From a checkpoint of a small transformer trained on Wikipedia.
Architecture: LayerNorm before each block, no biases in attention or MLP, tied embeddings.
Training: a variant of Adam for these matrices, 232M tokens.
MLP neurons of a small language model. Each row is named by its layer, matrix (gate and up: input weights) and neuron, and shows model dimensions 0-95. Each number is 128 + 32 x the weight over its row's rms, rounded and kept within 0 to 255. A neuron's up and down rows have the sign that makes its largest values positive.
After each neuron's rows, "fires in" lists the words (lower case) most often at its 100 highest values on Wikipedia text that the model never trained on. A number after a token or word is its count.

L3.gate359 [100 145 136 119 180 198  81 128 100 118 100 126 115 171 135 100 139 163 108 123 112 174 129 143 123 122 119 105 136 100 140 158  68 120 172 141  95 183 166  51 136 161  84  59 118  83 112 137  60 126  89 165  89 187 118  93 101 141  89 109 124 102 147  87 130 140 144 107 133 168 144  74 115 152 133  67 175 148 142 114  62  69 128 180 135  97 160 167 101 102 118 128 106 134 168 125]
L3.up359 [ 95 175  67 139 161 184 147 135 143 100 157 137  94  89 152 145 114 152 139 131  92 111  87 135  77 143 117 127 140  95  84 118 122 195 132  86 153 124 181 112 121 110 131 143 130 125 163  98 165 126 123 135 158  50 122 143  94 129 112 113 144  97 150 106 102  96 127 176 129 143 119  69 103 161 102 148  97  62 105 115 167 107 107  73  90  91 190  92  86 147  61 113 155  89 191 165]
fires in: "2002" 13, "2000" 9, "2008" 9, "2009" 8, "2006" 7, "1994" 7

L10.gate294 [146 130 144  87 136 134 104 117  83 133 141 113  92 184 154  93  84 132 158  85 124 207 104  68  65 135 137  94 104  99 191  94 143 128 127 154 107 155 165 130 159 150 114 189 117  82 196 178 147 107  96 105 128 139 120 150  75 121 171 102 151  99  84 170 152 128 124 103  87 145 164 136 149 138 196 137  96 130  87 122 149  84 147 113 190 160 144 125  90  81 106  96 161  90 106 139]
L10.up294 [116 126  73 116 128 100 108 111 106 150 164 165 207 118 146 136 149 178  98 206 171  96 128 106 109 134  63 126 160  90 135 185 124 182  82 127 112 148  97 142 100 155 188  79  67 103 171 137 165 136  94 186 129 144 148 120 108 115 168 114 123 109 129 141 155 178 130  93 135 120 153  95 102 137 156 107 154 112 115 146 169  67  98 196 107 176 142 120 114 164 109 133 139  66  76 160]
fires in: "a" 46, "per" 6

L2.gate37 [146 107 148  77 117 163 108 105 151  97 103 139 117 174 172  98 151 138 107 140 156 189 104 146 106 195 142  81 113 109 134 161  75 110 189 144 108 173 168  43 118 119 178  48 164  81 149  99 159 136 181  99 108  68 126  98  95 173 129 143 125 134 122 180 135 127  58  82  91 108 108 117 123 103  72 115 134 123 152 117 127 125 162 109 124 178  80 161 123 123 152 125 108 111 122  91]
L2.up37 [154 139 122 116 169  92 175 165 101 185 144 120  89  95 166  57  94 139 132 140 129 134 133  75 147 180 160 130  77 109 121 166 118 102 142 167 168  82 154 119 137 125 106 133 151 127  89 149 168 113 159 107  94 105 185 108 145  68 139 106  83  93 142  99 121 139 194 170 113 122 104 101 152 112 158 151 162 125 146 133  70 106 106 113 143 125 171  96 108 119  87 106 156 139 159 167]
fires in: "during" 43, "following" 22, "there" 15, "throughout" 6, "beginning" 4

L3.gate422 [162 157 148  94 110 157  69  91 105  76  92 117 118 135 141 136 130 135 113  97 155 143 130 130 145 124 123 163  96  71  50 210 150 162 156 153 140  78 132 132  99  84 187 134  84  73  78 142 164 104 136 152 161 141  88 139 114 192 142 199 191 152 142 101 178 159  97 151 149  94 131 155  87 123 183 163 107 159  56 122 116 115 142 123 153 159 119 175 133 111 108  85 152 155 103 134]
L3.up422 [163  91  89 126 132  94  87 117 141 179 137 128  93 137 144  67  90 132  90 136 139 188  77  87 163 117 182  97 187 141 198 126 133 182 115 165 124  99 153  90 141 119 142  99 116 142 141  95 104  83 127 114  85 153 154 111 149  97 115 117 139 126 140  87 109 182 181 153 141 107  78 143 116 130 146 132 177 163 172 118 175 148 147 157  89  98 165 100 188 131 180 128  45 120 125  82]
fires in: "music" 31, "film" 11, "cover" 8, "art" 7

L3.gate328 [169 121 112 171 169 189 111 135 141 109  60  67 129 138 110 123 166  84 157 165 121 103 161 116 144  87 211  74 132 127 102 112  99  67 104  72 137  99 141 153 100  74 118 170 206 113 132  99 107 105  89 117 115 119 122  87 135 128 168  92 156 112 144 172 148 228 143 104  93 130 115 110  92 156 197  77 171 174 163  97 105 127 204 191 187 135 136 184 116 117 119  85 132 154 110 116]
L3.up328 [158  57  90  86 142  77 125 122 155 155 111  55  86  90 120 112 114 167 160 123 112 130 132 139  93 145 181  79 125 100 199  39 139  90  82 129 145  73  92  98 167 105 110 116 196 137 142 167 172 125 102 122  88 169 157 108 143 154 122 145 125 165 152  94 170 148 134 172 154 199 121 127 149 167 137 188 212 147 108 135 176 139 114 162 106 110 144  85 119  96  56 107 109 115 120 186]
fires in: "united" 63, "forces" 5

L8.gate192 [206 164 185 112 141 136 135 153 152  93 120 111  93 150 134 129 146 160 105 136  93 147 144 139 127 170  62 114  80 157 160 160 144 170 148  96  61 133 141 109 126 182 132  88 138 110 139 165 135 168 141 179 170 140 152 123  61  80 149 155 137 120  70 132 138 195 119 105 117 162 101 120  72 134 131  78 114 117 159 108 132 196 128 201 119 109 129 208  96 146 134  75 143 110 177 130]
L8.up192 [133 166 160  79 109 131 125 173 158 110 167 130 102 158 150 180 142 132  96 102 142 111 140 169  91 113 126 150 101 129 110 153  95 146 146 163 131 146 185 116 124  98  98 159  73 130 193  80 127 147 181 121 134 126 149 114 162 148  88 178 117 110 115 103  78  69 123 117 165 121 133  88 151 149  79 128 167  94 150 122 107 106 133 129 127 106 146 116  54 113  87 125 180 158  80 119]
fires in: "2018" 15, "2009" 14, "2008" 9, "2019" 7, "1999" 5

L2.gate299 [ 84  91 155 120 190 128  85 144  84 105 121 116  88 134 138 133  95 117 188 209 148 113 103  72 151 130 137 159 145 102 119 123 167 149 140 107  98 171 181  83 104 112 135 121  75 148  70 211 141 150 125 147  92 155  95 108  77 161 164 137 103 146 118 112 111 179 125 154 141 132 131 138  43 104 148 113 197 130 131 109 142 178  89 166 110  81 151 106 131 143 188 112  70 171 145 154]
L2.up299 [ 91 158 127 130  78 110 142 156 127 146 137 129 118 102 164 168  68 149 140 118 144  80 209  75 112 153  96 140 107 157  88 153  95 177 158 123 146 136  76 183 106 152 112 169 128 130 133 174 131 177 101 126  89 111 143 171  80 121 114 104 208 118 131 166 130 148 112 146 159 166 112 188 114 122 150 178 104 116 104 117 122 150  90  53 126  96 180 118 144  94 147 122 122 153  85 114]
fires in: "which" 21, "order" 10, "have" 9, "work" 7, "replace" 4, "by" 4

L5.gate247 [159 164 147 147 114 153 124  98 121 120 174 182 190 114  98 126 182 105  84 119 184 126 116  96 122 133 129 164 141 107 130 144 116 152 101 131 199 135 134  65 125  85 162 121 146 128 166 154 183 113 203 183 143  97  59 109 144 155 124 138 141  83 124 126 162  99  97 152  94  76 120  99 159 147  77 123 175 129 128 115  81 147 119 140 144 127 176 112 106 161 133 111 172 156 126 144]
L5.up247 [ 81 146 107 126  66 154 130 110  87 152 139 120 155 163 187  86 113 114 101 140  83 120 151 170 112 118  78 110  87 128 149 190 139  97 144  90 134  99  99 105  64 151 128  96 123 123 146 155 147 132 173 124 106 147 156 136 159 106 159 120 174 147  87 144 127 156 112 104 151 101 155  59 119 207 116  90 147 194  63 115 132 126 121 110  80  89 204 112 109 122 142 187 201 144 131 180]
fires in: "not" 16, "t" 10, "very" 9, "even" 9, "so" 6